Weights of a small transformer language model.
Size: 9 layers, width 896, 7 heads of 128 (1 for keys and values), MLP 2368 SwiGLU, vocabulary 8192, 81.2M parameters.
Architecture: rotary positions, biases on query, key and value, tied embeddings.
MLP neurons of a small language model. Each row is named by its layer, matrix (gate and up: input weights; down: output weights) and neuron, and shows model dimensions 176-303. Each number is 128 + 24 x the weight over its row's rms, rounded and kept within 0 to 255. Numbers have three digits each. A neuron's up and down rows have the sign that makes its largest values positive.
After each neuron's rows, "fires before" lists the tokens most often just after its 100 highest values on Wikipedia text that the model never trained on; "fires on" lists the tokens most often at its 100 highest values on Wikipedia text that the model never trained on.

L5.gate1462:081095147155108170168133151096106174127075107119103124126128127128114107074163102125140143156127133097156167141114118125155112125130117133135185152076103099122123149130099151109135135109149138150129142124128113175112107150099109122167148143134118169132144138139113186126083105177133134092112144097129141129109146146159122139110135143146141143114163111125114114158119091107131116156137
L5.up1462:104102123109134149192141134163134113143119144129113126101111098155087129097156118099157078160147079149091136142145146144152151107088179090114165134134099132093136154137111084120130103102161154141103168178154123074112074157147138140086158150126112146125132103117130118139117093130142141115106167141114113125085113128104152132119147176182153119152105129127118137150129099133140120151151
L5.down1462:101088147112116138142125165099118158123119107099154174130086156140137119131113089114134181086143187114143124118103117135114179111132134157169136159093187135128206175092132136129121124118117140112131132109055095139116109140087128122152178101163133140133144160135120117135086126151106152124123114152119163148113141110155150137147106102091160135127145143107107069115140151137159155130138
fires before: "0", "3", "4", "1", " ", "5"
fires on: ":", " "

L5.gate1463:126142154121156103134118106124123146133112119097141129157072099148150089141136157120121152100112122128097084127085160097160142122137153147178140114137188115153137084116118120155160097111075144177105148135109136149087154112141110174124109085130148104134126134121115123136154171129182146147138079145116121126117147139092129111165125105131116134144137118103128136131125106107080116120099
L5.up1463:153117096164135117088132171096092146129149147142126149168117107093103135125149092131130126155143105114133162124128127139147093135103209115121135102160131134108125138108196172187142137138141128134131112072153150123112121173091106113113142172132123146119130183178147113122111149097155140133146132101123183149095101180110167124133162139175158156152101107112125142133121084129103105117155
L5.down1463:085134101086104169116096131135147097121106129044126094102128141174134095152133132144135169099149139111175136158123107170158126124109168133123192154129111128105134163178049126111094112138145150095136114156119105097138110137097119094068120096114092135132129100121113165159133076133102131098112128135150133100144155100148136144144155131080156113090141126121123147154138173117129089090130
fires before: "0", "1", "2"
fires on: "2", "0", "1", ":", "3"

L5.gate180:116152123142139122114108151103146153140105164124088147124126173150127100122137149128120143118132129154151126149148161112057112144138124153167094090110145142099176114143143128135162165147107116092121138142165159174133144087154098178095116085170123124117117127139141092138094137095166117136160133114112116169157086126111141126129100119125104157145132154100110135148110109113134138144142
L5.up180:107121134080162141135131161132121150126144133190086171137135130097106129072140138106094103152108138111127153126123119109134111130091145147112086173138134150111134129089147159115123146126116109106127136147126133124150102093138109105138133158163150093122132152114098125140149149135135117152125082105098120139116115093147134130094139156092078132091131149189105172146114117122151107097115
L5.down180:119122162174147100077114119139161115129108128088142092136126129153133085151089138160118168120131093122169116141127135135174103177159137125173147123099104120116153152194101107130129134117098159107099144107152114123127153192134096122098092116127102148136143139118127086114099108116128128121156170146160153136104157106133111125125146088152149118098151134089133092115104157116154164123124
fires before: "9", "0", "1"
fires on: "1", "2", "0"

L5.gate2062:151180148079108145153148133117155119119117124129102140151121122130114091119145150128139105134117097147107137109107153149146109111142122077138106115142145120134134090192135181176129132128129167141171115110124124151108128175128141176147121099138110137107088138067129141172122119125134153137143135117125163133106120115111133128142140125148134142126146110107122131141132111109089116128142
L5.up2062:130100098105147121121128122125160115133118106157125127128108150150106133167134107148110145133091074131126101094066136148138138100138162159148093106134127125122114163145154133125106162122138144100148124151111147177122120148076106117125155126111145165157114141152151115139160113133150157123079121118131114154148116143092109123148104139139095159098158140105136139137110071100131125138144
L5.down2062:100177153093110114132120156120107129149115086172100113139161121109125104169121145119159127137089166087102185111170107147144147131110104109115139147108134128094088147136129111122103138144123130122129102129133107105117145098126162101130155146152135107100156140115144112114133099135122107131138136156156140100091139128145161134124167122138110104176194092119131125117121106104139129088145
fires before: "8", "7", "1", "2"
fires on: "1", " ", "0", "8", "3"

L5.gate2225:164136150157096125136159111095167153142115125140116163160105110135139112112098106157109143148134069156149130124108156149129127108146132171117110132107112138114136089114138124125127125096115099155139116130112135121200148149127109143172177156149093127129147135124136119161139140135190119146094088105144136134133111114116167141113116105116082142140069085141114098143123132099099149130117
L5.up2225:116141153098150114091147115144110127190105098154109155147090181112131163147120136146121115142133152127155174133139143161090112098170108156099127107090100110109133122121128168105117136139119080139157095156111079136164187123133101148126143138108114123135139144112147129163134137135093125145117122120106095150119147083104134108118108099157121118148116102131108153143115129140102134131123
L5.down2225:086163064136178144131103153137107151126111135142110129137132157133140141176135095116155166128139153094121120124124106115076110182140071107169141106099105145103173196182115098149113130137153135098097101111099182143115108122132147142154146160161164098138142090141109123115126116128074127115150170161146153119171162127104081151129120147139160132114146141121146121119153139116120135128138
fires before: "2", "3", "1", "0", "4"
fires on: "2", "0", "1", " Lu"

L5.gate1700:179146130173100153074124090076108102103127142133103113158076116144134127103168101111133133142135132098117161133100139108159106090143154133156113131102163122155131124157133152118083134118162097096119122169122107169150137120109111106123174159144085100148109141171130151158131150135138147170113108113118095174115141167163087147163133138146147177136123118065119173104125118101116097115126
L5.up1700:093143154130126140075122075092139129141102093110111135096110140130146136074130112138125129142117132105119128096186134106137154154130168088092085141115117126120095152114176118101126170150111141138147076158090128119081136075106124110122131134118149145147148148108166095130145121169154154140123126164157150143115129157116160126144099116171113168123135157094136121130151124112143166125161
L5.down1700:144126114109093169150171155165146134138136152121181104158128143107146154134145156142111118120134161134150114161130126144101105129115093146088134100139120105158156164140138145145128106115084097113133168116125147079163109136148164150144163108128110080123138104128147147157130112129160096082135110129085127112182085145147132119128137119125138069074129084162140124127116146130128109130088
fires before: " |", "1", "2", ".", "0", ","
fires on: "0", "3", "8", "7", "5", "6"

L4.gate523:119117164109130110120122151103094141137100146122081120122146101154132106100148139130132175144143149122156128151147137116127114136105142144069132159124142116134142157114172140092172138135160105124087098169111124145159144115127118124140114127074119165174086138131168114127113119114114115114109146100091101161121122115093108094126117118129102089143110132149164114160161157145128124131129
L4.up523:157119135143113121120170081118128144186110103102108106089120148112151095124165136097147096171137132116141132189122098151157091167091119121100127085115125113121125116115130151144145124129144168146141109102143151144114131128138145122111133125090128159143138142156156129093134110131148116111120122147103152111126107121121109117112099174135154120113120165161139144112101151151112129155174
L4.down523:139132131072138113126133182155114101138175100099112148107096113192110113130182136148168121144126125144151111119161138120177090151096100135140191109122094076125144164186149166111146095120132079124133101104138137119145146113090111157101112164131126137143115111115171113132107176089127123100113141134128136098130131087081147108138122109108105099170129125184109139148106119129107125107142
fires before: "0", "1", "2"
fires on: "0", "9"

L5.gate1641:114133134118119120179135147160156130114158101154126146127162117149154130147122122133117109109121138156152127112121113168106081143129127137109099103166131113129170076165124164108122173124140120134146174156123150167136123129150111161140129066081173124079107153127157110121126108129140156102089093114110165109113130131086125121116139122116101114143100149115128124114110126158135122131141
L5.up1641:160123122102133118132165154102147118169083140148128144144151145091161117148123147127155143126082153113140148113129114096142087115152088109124121109103094085165131076116109138104098175134081133121179154158082129143117127095117143163131125136126140117143171140078157124122148114117118095136117118110141146116168146153132081130146119119127145082136122159136159121155142122140122137148135
L5.down1641:115110102140110152085120132147105133094101156111118117131083176091104135102119155135137131137134110133078139160123110073161167127126139141117147128129132156106102176107123068148144130122110134128113090090173098090120155162132157088121129186148121128147143128104128143171141147111133087134160120118148157165151112142188099149148144159122139166122162101116109136151167135137105104150106
fires before: "1", "S", "2", " "
fires on: " ", ".", " Red"

L5.gate1143:116154121087153093123138141117110147118143111161175161156145078155154130150149168157131138139116140133133095115133134137109146153086150133138139088148157146126111118101088097166092121146064155155195179153124164174119149110130133115179135127105150161123077091113145168098114155100145133121114115082134070109138152111100115147104131137117108118117144159142126134124122099114149157098147
L5.up1143:124138113114107097121127109110135132131110103097148125111160091114148123147142098136107123121113133119139090176138091118102123149143159172157107136102134127105112157103119124109144133131106152168134187170086149157111088128124110127140119118089097114113146095118132133163087132122114168145107123161098101136125150088098122186143127183130154118104160167218150145104137133156073221150140
L5.down1143:088166173126144125102081162129081145122108114097127113167132122166152144088137162139100163144136124111150128099099143117110130120098159124155128136139118173094105126139111115144107118117123093124119126105132164145135157147131117120157149111110120142126105152116138162087165146138129070121176120100143152097149168135130094117156185098113098142119119116142106139121079119112115110095145
fires before: "4", "3", "2", "5", "1"
fires on: "4", "7", "1", "6", "8", "5"

L5.gate1933:087133097162090141128111113110126183156109118089156151123104170123165126103113089159109082112110132126142183103129148138161110097098132103134082099113123065137134088144130173132165108123123145157119096119126142155130125104127141146093073120125159138115152092138147118128121120082113107142122140155134142130111165131124108132147148117116123136135159143145150151153114123132176108151134
L5.up1933:162159121153086135067119108143094124162123128096111151157102156135128158112111187123109116124103092138140105091101142123124157166093073127154139113153122088117102135132126146146131132123102075107181152120101097106162128100086138126122157140121105130152141109149112139119073098101114113138147096125120130146141138136168111150107121144109130110073150100154116150120160131144165135103161
L5.down1933:124109168102182162116119116109156079142115177167161115107159104173110117102133143134148129116130145139141174104153132145131142107188155137122088147137120151125128171125142115083137156118120153105101123165157133124147122183195128139134146115094163136094124096129136135135131111146113120130155159154095118102101119117098133095162144168154147146153171120094107105150070163101080151173099
fires before: " ", " the"
fires on: " on"

L5.gate795:097126132176083088145125085111141114081112146092132123169113132148076137138160167150135092136161108102159173106134144122092081112107106108136129127089061126124112110125136141077122114097114103118118121143130132119127123145127124188118145143086133146166142154118159158151184129128127089187114132124125097132163160142137133128126134102132166138126136111162131111118140121134091141122137
L5.up795:134177133156131164185151127119130155123158081119121145109158128122122101131119095117130117111141124093103111115132126172126117149117154119111116127135174144146141109108140120143112120107136134127147136128108153149140104133160152105146123136096118157104086112137159113135113086154132149144103133171135125128104125145117105090075139164140135154116128116088112130146125095074108177116099
L5.down795:094144125095104119109112147160109134100105181087157141074130075159091150141165159136153161159172148107136118150119142096111125115111098138129100139115080141134117191160160119138103117120137130060112123146125116094150155132121112189129167149137155137131162151122114137140129136171168067120162145137122123135187120147162133099169138065140152124137144121156143133126136167139117118109130
fires before: ".", " |", ":", ","
fires on: "6", "4", "3", " votes", "7", "8"

L5.gate1900:080125145114095118117130085136074135117143126158096137153087136131160124143155111147107119140095195138132139117111137155136083114148164123130089092114148121154166119117122111078135140111128116092114121156097126145096115104115132141134105147145129108125098140113128093134136165137119075103120161155087064149114153104110117111143166134149087174131092122105124145133131108165097117108137
L5.up1900:133077122122144121072123141097130056139119134173075138154116150111119097118103099153152128117100121109150094137188117120109106113160155133103113135136171138126136136136132088136121177119171136111115097108103152108150088161115147147097130126164108110114142178124139135119144118152113112124153088142127178158122106136107152122135129149082128137111150147110100180117087106145175146167146
L5.down1900:135104135106132132144136130152103128109091142124098154105131147133142178126148151088146116119131107134106113145130160142143067102127105138116115139097112139093132104135083110112119093126152114133129109111163140108112120118162166092112140153125111180105168097130139082143126152134130149144148145136126139108120114123125089135156160121138151126152130093116137094175141117127090124090108
fires before: "1", "2", " |", "0"
fires on: "1", "0", " ", "2", "3"

L5.gate440:122128144179154101105147160088153143137108105121089120161106138139194090126095108108110130126140131131159132144133105181189099125129176149141097107116138144107134160067086157148154167131096150105110083143115110170110087177139142134144144146167107095146128108094125120149142087112152114117123112128089183153085115132117130110152136144125124144116183136124118143144130096133141135098102
L5.up440:139144121114121164146148132135119123141115167107159100099132111136075141160076173170123136106107108183156126094084142113123116099115121100134157116098112147165099149146117142108131142132142078063122105113083134063082139132099150149136094134131116102140133108106091158175103117149093123135136086127094104127127140134129135155123166152105105111145141092164140132145120147157133128154119
L5.down440:121126125122173130122131141096108113127112141151107103142148151114142113131169107147152127149144135124159100136119117103083089127111153138116130134141078157148170163092138130163131096121125101111154172107130139138100130144134170112159140129130091150112137116130131131106154160125148156076144127159136148118097116133146104107130129100109137110143147162131140090122155133152153124121208
fires before: " ", " the", " his", " addition", " May"
fires on: " In", "In", " made", ".", " ×", " are"

L5.gate627:128132173120151127108144145130135173118140116125110135138125130097156128135139114132105112147164145115138180116110140135126167148169132135101142124112138096109151101165107143158142141149087140141134115101112105143164133130130123117103132147094127117087157141101168103138091087095106093134095157150110195141122142105112103120130081138073134148174134103124145135117116138133111133130117
L5.up627:166118147175115119048118172081065113110141114055112118131160135152099127105132142139142085108148088124152136111158111146085140124101106127120143121115154072118122101098115142146162142102138144135086140098123152125087121111108115155136118090112091157129135074146174173099158160128143118140134147124110118121144106160176127140098103142120110098138106108145149117111090102135133130118169
L5.down627:070128113119126161172156078154140160135106160176160142109146126117119109105111138135142138149138197117094093145120136098141119108120092164116107114102119141125173138170121093140090102192122140149155121102178109157106122152144117041124083110101115136075121116114125165101071099118144124096140111129126173141196148131124121129117084140128158117123131125109145104129130144129129129132089
fires before: " in", " ", " on", " the", " by", " at"
fires on: "born", " based", " held", " located", "ed", " born"

L4.gate517:109153147140135136118142114098135103109130113116153088150145095112112116116121088104120106122134093184138137107109208148107109165137097122127112101139125156118171161142149121127151134116132125147091153131115075088128108120074144153139123129080150143111103173149097115110136123120102162138115098115140141150093086111123135113135124155139134105162142152083151159118173140136140132096095
L4.up517:102102123127126108125140137166171145136135087126184114119115078101130127178150166099121125151115089142172116134174119163140119150094090083118147179111137149124137122124096109157087098144155171124132154110126148151155122115114112124130094107134179165125105144112139171148117103178146103106128147146098128138127159160146110133140136123081081140145083139089113169127120093143098155134132
L4.down517:105141104127108140098119144113084128123109154132114165141102205152111129119083113108174119161168130121093159125084099110107124156152095117105069110148129120136136110110121122139168185087116106161154104165113094157138115126128155120170100131122092091147129106120133162123106146078119160127162145093132158144141105134154178124153152126086134141115152135144148079186142146155136103178122
fires before: " ", " —", "r", "1", " |"
fires on: " |", "-", " ", "s", "ul"

L5.gate2179:142185143104123169144112106159111099157158117144145109144161100137089077135149158187134122123138124100128131165137105121155135126157147114115143103091062144123148150113154141085135101104113150118161131165127123142119116110107125103147108122115104164154151117127128104146130134165118148138116126139130104157136136133087143123120109079121107136097175124114144156109114102104122137109145
L5.up2179:094088140104145151118136122169095085139108107104119127110157095133119119152141118130126091113081164127120168086103109103122085143153131132092116151134153114142186121158122114115115110126144130131112103134147119124150115124138137099094151141111140137136100149105134120104177112103125100128141163073140156132145074102084135139070111148125118093126142127118126125151153105149154115146176
L5.down2179:186134141164150123131132121098192117136192144109120112113108144153138172111108057113168132155137086147125115135149153196133154109136133142152132130163151094106112144098138146120123135136115120133136139115150114159142132123140124131137118137132161142135140188129104097173114114109162118169122132142126152184108144109171118131115152161101109149105104166158101137133157128120190159171133
fires before: "1", "2", "3", "4", "7"
fires on: " ", "1"

L5.gate1569:138157109110112115130118104151088096120118138147044144131116126135144150148149114159145139115111104132139125133121131199118141104128116111161171148167110162122155092110119135093140117087155106111129138134130084190157094123118125153134123129099126175142129142148141149121146116152072103133061109091143149152117129126123131129162157154116104143148105140096114147133129165108113105158105
L5.up1569:138095121126130144168147142187164136112153156146127119094137114107151102134155106128112113164121121153165123147090126147118063099138146121153157112132154071119117137158114167110089129140093113119123121142129099118115134110138155114160123113134119111153146140092109163185112091138116122115154112149147152084128133160107111132115141171092120150183073164087147127139125105118145159180138
L5.down1569:070146133159117107115106132102067123124129107118150122125120164118126174111156147123137165140123103107111154092149109117111136183112089124112107137094104171074115142122110111157142139119151131124132085097120193146158144158158144099115165110132138143112107106150194129052165148150125123140118157154106118145128113134131162174157140105182140095102130106124078116159136143113167040080115
fires before: "1", "2"
fires on: " ", "0"

L5.gate1200:112153175124163090164167137129118164153130106113083166133128081133122102183114133160095107131070125107143113134123131089115107148132122106149132130089154139150129141124157122106128165171154099088123134125092151136118126098117126126164153133114101130135157142135126155137137130118147134159120120074130157153140163166117104153192117141137094147164128171149134119136148135127108144128132
L5.up1200:112132161123120150150186111095141173108145129156119110127147150157155135117115118116141147153138106117092108122186175143119114122148150151076171121143116089098116107147133169120092182148103139178115113133123130140127138105129152161126128152161129128130156121153078106105128114159120146144134091139114149123164173079144149147149148114145099133158081158183136124133154118145113137124104
L5.down1200:106148097158179121091125172100117127181125117105135151144105131093097138118114145129110145084094132101189099114081136132106135148074118145181134147091185159119148128104135152082124101132119135131126148131112123124122131108108116109135133150154069120156118098148119129159146148144132109111131142162130164140101135121110100116128174175178188159111115126119124103138137136122153178125107
fires before: "0", "1", "9", "2", "gar", "4"
fires on: "0", "9", "1", "8", "ol", "7"

L5.gate1027:163144109134137165129116135096125145162113092145104124145089136174147091110131118187168131149111085099100128097135155157159119094137174151103112112126115094114139123130126115113131110105117115143094132112143139096125103147124139123128086107110105153128115144113115132113148138079121135149099113121114082131118129149119102166153142139154156117134158151155135129121103152123141132102151
L5.up1027:117144134125149175119146087140136182114148122128143097156118150123111144105119154133102102139113161140117147121154128114140167169158152138142106108104141115135110127113124129143154097141132141114132135130159118138105095142105153100145127145122119137126109110115109124119126111123115151134149136141104161175087132098167104155137163149173119168134172139155132084145128125120116162122101
L5.down1027:103147105113151053140108170113139103116149173119165139114156130132134116132157130117107150093124132095113119148142122148119104161113094154131161131110126131116124137150093158106118134158127103153159161163126204102165118158106124118134142133151086113155172161126128147110109120171125122111111127083169156118165141120084139116120130084082121136125169148117115164095133130151111115107155
fires before: "4", "3", "5", "2", "."
fires on: "0", "1", "6", "3", "7", "9"

L5.gate1618:174109131055120157137148133140099165131132124114109151132114075181142092108129106129114130151118115143130131093105120090159116102153110132119159084134117109116134148142128162135127110132117164135131139129116130126115134159134142148158121157132130116141162099123113108128098139105117158152098099128129125095135119131097115104132119130166123103151133164143139133141134111123144128081116
L5.up1618:153139107172150121144118150144130151143132189109143122108169113112174148144152135123108167108135145113083128159119143116139119124119189167143137144136131150154117099121166137134159088128107159135133065094119153105114092111110133147129177146083125142134115128159152134141111123107103107142132105117112145112102105157153131172151142177159162119131106128121162093118123138102162087081125
L5.down1618:111091147124082072112126107130115147084140083156127129164140155135151100142148148095128132105161151116144104072130137164137103110108110123091132120142111151116117147116102110099109156140144130185113140136123155106161090141166112141120148109122154144096128152117147132102111122143203164132129128116109105116094143142106102080083100120118065099140122116106089171154096152152085131100182
fires before: "-", "\n", "|", "="
fires on: "\n"

L5.gate334:091122124135145147116123162103092105126105125127108179133099102156158124125146097096151114140135130136139115140073129106114099093122152184142173128080124135124108121132093098119146085129117120116090130121124124143150167088178108114158125118121172138133132107150119106152091156130172125129119166117150108114110098113099123159118134194133109143087047121151125135117106110164148145128149
L5.up334:140110124143130163130139106108114140149133107064117120117155155157141114114097142119121134143113151149116127161124128129159130164138146176118094153117155171099174191126124130136144153126110114155101110160117136099172124101159114105137156139106131147146152117114162126130101113119136130089147177103109155116114149085144106114101131118136129136127101137070138163105130183163112124133145
L5.down334:087124096166159119136087137122105064100095162118126158127112121145107105103124144123175114135170111096137137154072113110116120136129132134121165138126145113118133143135102065117114086115123155123133143126106152086147078111132111077125138122110143140150151085130163102119139150167118132135114135125138089122081114132151102146092113135140146150114115145182126126136123140137104156137125
fires before: "0", "5", "2", "4", "3", "1"
fires on: ":", "′", "°"

L5.gate1905:099143103138091141144117102078086109133127093116125184119123183157098112102114105092133112129155121152129171132074105108148146132150125143157117147126135179119108129117135144132104155105119133104111124112102166150114075090149110148134076112151138150117169118137134118123152139158132123139167094101109166140090115117063110129124158082150088179128128146107134160118106097126101165126134
L5.up1905:092125074158125097137151113089118130189122106137137112124138129164122089158142118130124128112147149179139131120167120144165149161114143097150127107065107147151132120174147149149136163130081131139130111095103130109094076146157154113145126134150112132169157132095113123120129131156111153163138128110157153174142134107129120114131161133122099126148132143138146138152110135126121150135132
L5.down1905:114120081146145130148091175132120093143148143101101098119153107112162098147113155170112136156101172135157126153138100122118118094139164091109149147131129130108169150127129117153115103137162106090117107134174137123147104162148119132110125105084134161154130104128145161147158111135134127096119163157133133112113143121159113088139102151110150071141140127122117151147072100156093118099125
fires before: "0", "1", "2"
fires on: "2", "0", "9", "1"

L4.gate160:120128118183094143111147115114118165136105105087126151164161128140086148136114131123137116106143130128156111109133120143157143106135139156152142109117123084145129120116110112178145118152099085128114163123108122189166098147103148136132129151123163151119119116122113155107148129135114120120111125142094134118109140114096109126160124125177129096121114193124137129115158173122148103108104
L4.up160:131162146154116126120115080093124144114118146083152135116094127132172138106110095114087129163105096113139132155123145110140107143132098094126120147107105126154141126115131158122129111138113195143117120111090105138096103118110108125129132091074103132122135136099141164100119113100131157139125139147146133106152093143096116148127126140120131138168095140172131102156113101144137111156080
L4.down160:109131127143140125128104123132135124145115114111121147111160108101095094149148157150151185119113158118186114120129119134190124056109140166127159142122170112086110170118118144117129131088121118137134170145164158110160149157139142145126134128188134112106129098144100095145167172159135156124155111130114094164136125133131114079106142108096105108138127099108158118074129172091135161085193
fires before: "|", "-", "\n"
fires on: "\n"

L5.gate959:111130144112134084111105133117102116116153130140080166141143126137141134154124153131152104142125178125086113153147101161132103129142157124113102143076152143086139138132116137153166140164107118136145135128139128155101109148150157147142126140102121150155110126147121115121109146109145135132201121132117123128158103117153117146111153193074101144111133143150096128129128081122165144159127
L5.up959:111103102095147162124129104139136142150113120119124083125111136122086166130145101096119131098109140118108112110146132145133159118109149143126136096138153139146153147124130124078141091120128146153120087146133110123109102101113141079147123113099085120091141100102135159124102100146135102166108108119156140141167180111131163137133141116127095113136111142138111137120129101134127121137115
L5.down959:111156123132156131165137145147124132094128155128113173111131146121096074125082104140124106117141125145127160115128103121110129076155154105114121187105098106138088097134093103145139161101151103156101157092119126142121095151118122166116088105113171140135099136099123106140090145070140131105110111087141151145134127131131114120157137140130125129137139106133161145083128146151145131157136
fires before: "s", "5", "2", "0", ":", " Tour"
fires on: "'", "2", "4", "f", "ped", "5"

L5.gate1263:107133180135153129134165097121146115126211115161121115078139098160109135134129105084140133123141133116156103134119125135159128156152106136120103112134143115100122127133140134192119152144154143106109109093133147107121088130166094144117126130119091098126171184097113132135087143104159087159153089153096191115158152138086123164107106138101096117125129129106116171123145144145152132068138
L5.up1263:090159156098149133156122116116151146149140139124132110106152150122126085154102108131144138137106106107144159129116132136092109078109109123178098128162098086149180093139128076156106143092135153131103161089130093120109118119112120150096116131131119141154143150144184119089125106064133141114186146119096159116125135122113125138109140125107115161122127122149152112134151124115127084143144
L5.down1263:129122084129096132119123110163121121131128108129110129152113126119121126138166169136113152143085150137130131154120124117119109110096137148150162119148074131123175143115141127092129138139117161132124126146166119156163153140101107120124127142132114137132092100142131122178144170139087139110147108148113094143098108133167075117152128159101139115127171078099113108138124088110097155151122
fires before: "0", "1", "2"
fires on: "0", "9"

L4.gate194:122125133150170131141150135092121133086137124120121191105119149144107132150134157140103170170164135132105126097154099137097133157110134095139114115098109136121093120138090109133135115169130112180131102127090149103161117126141048149110097105122179097145056143104163123185099165160113116133170136165126086053163088147137096108157126146110115121129100124117087127127087120110130162117092
L4.up194:139111115137129160139160128159110132139141119109112141135122152157097172180179182098136113126145089098131121126162121103123122117151134117135083171136122143113110123124145124086161115134117095104115114141130152166120118134122133148095144136128150118115116116117141144122107134135124139081136127129133097153087112074131114154135148153138138131168134120138094170115162147148132138132118
L4.down194:114155137119154140135123163110137121130117151099129112147120099091121116094141119162115104129121127104146137152095121131128124125105139156144128125145149122105127163113119158126122121102115149104108129117137103082116117151125149193137147155106140159137104112148099102091128150154155134119114111133110148158143137143151154150150130118142174129092157122122120113108090148116122122160124
fires before: "2", "4", "5", "0", "3", " |"
fires on: ":", ".", "°", "′"

L4.gate562:108142134111103102125106125128133083159097102133127162160137130135175118134116106098131121147103122153156130121149165132131071167096137078110134131113186138125167132110131168128118160097134125148133153121136110137106113091084142155163109119141128151126136157145138117081125099108114108160136122110113104125112114118132153164123085125126113173105130128145104107154144134123093117111077
L4.up562:137123101159135124133129155124113143148126151104069114143069145121106129092141158173108137118164095127119122124118141143160123139168119119160119124149126107167104113111101168071104153158129156083135139135132132136155119112141104113103123142126138133129109083128085100111136169117128117103148119092184109150097139106140075114135094133075130097111141092142162110139176116138153108146143
L4.down562:161102114109120138164141116117142152104146106137158160122185150150138140158099153145102110142140133163083095122148111109128122093128160137097153111148090147158147139142136109169127116148152113128119124151121121141097130157124130134157120121120096149124114115125153164154142119134113143152178125103118156117159123197089163136125135145185163115111112130117102114136110115106126151120111
fires before: "-", "\n", " "
fires on: "\n", " |", " /"

L5.gate2272:154139152134139122127121140097125110088137109159103154146086118138131136105129118103157082148115099121127105108112141107160141133102135139149153132166168135133121140159130126156139149137119146121071124175133106076145147145142185128111145129128148133099115176161115143133165127092169176124118136123139140116131113124157122185146125141104115133152161136092111118171132118104123100105117
L5.up2272:126140130134155094091136163120102136101103158137102151146133120114117111124130122167133119130147158097168153111129167133163125093166165149166108118098146138159116102143093149170133153132133145114107123097115095170122128146132131143134113121120150160130081176110098143185142174112160147093146158118134146129145140156139128149171105135140114113151096140089103113169113129117143133091138
L5.down2272:126097123113103120154120139171159170160152122123086114129125144143114097127119124142166130148128107119150104144160090164093095155149137114106111123133108113109189171119100156148129140101101139090073133150134108159163135157111114155125137110096104139168139069121117108128112084165107107106139124115171140130171105144132150121130162144111143089088147142104113087084154124122127081120150
fires before: "1", "0", "2"
fires on: "2", "0", "1", "9", "8", " "

L5.gate733:056151139111106152128105162107154134092111123105106129121114109138116134112150136153125125142167156136064183111145175166120138126151136094154123117150138136113110110078122160139114144155126170144088146155107144155126115143138135161134156162183156159129097162136072145161155143157149124138136128121087097142136118108155100167158121106143124111115184159133123117127150133162130114099172
L5.up733:115115169167098109193119124105103137128089154101090158151126139127121128145123134117157080110130119087139104115150146146119191123115119071120140120118110093146167140159097133109150136133111160152133133106137100139172100089126123172159131093174132112144141128097134136113093144128148134148120133161150119131137142135133162150119132106167144125169145113124156105165097085120147156132132
L5.down733:143150128107190120088157099122105117108170127153109163108100160085127151152122086119134161113111100129127104123084120135116086117130103156140093140160147117129109153163152142135128150106125107113151168132140091124110145104109098135141132154121107143110153122163117104137094116092101148109109102152161112114106130102134115126132093185130148148109110145110127129086122171083121110132103
fires before: "1", "2", "9", "4", "8"
fires on: " ", "."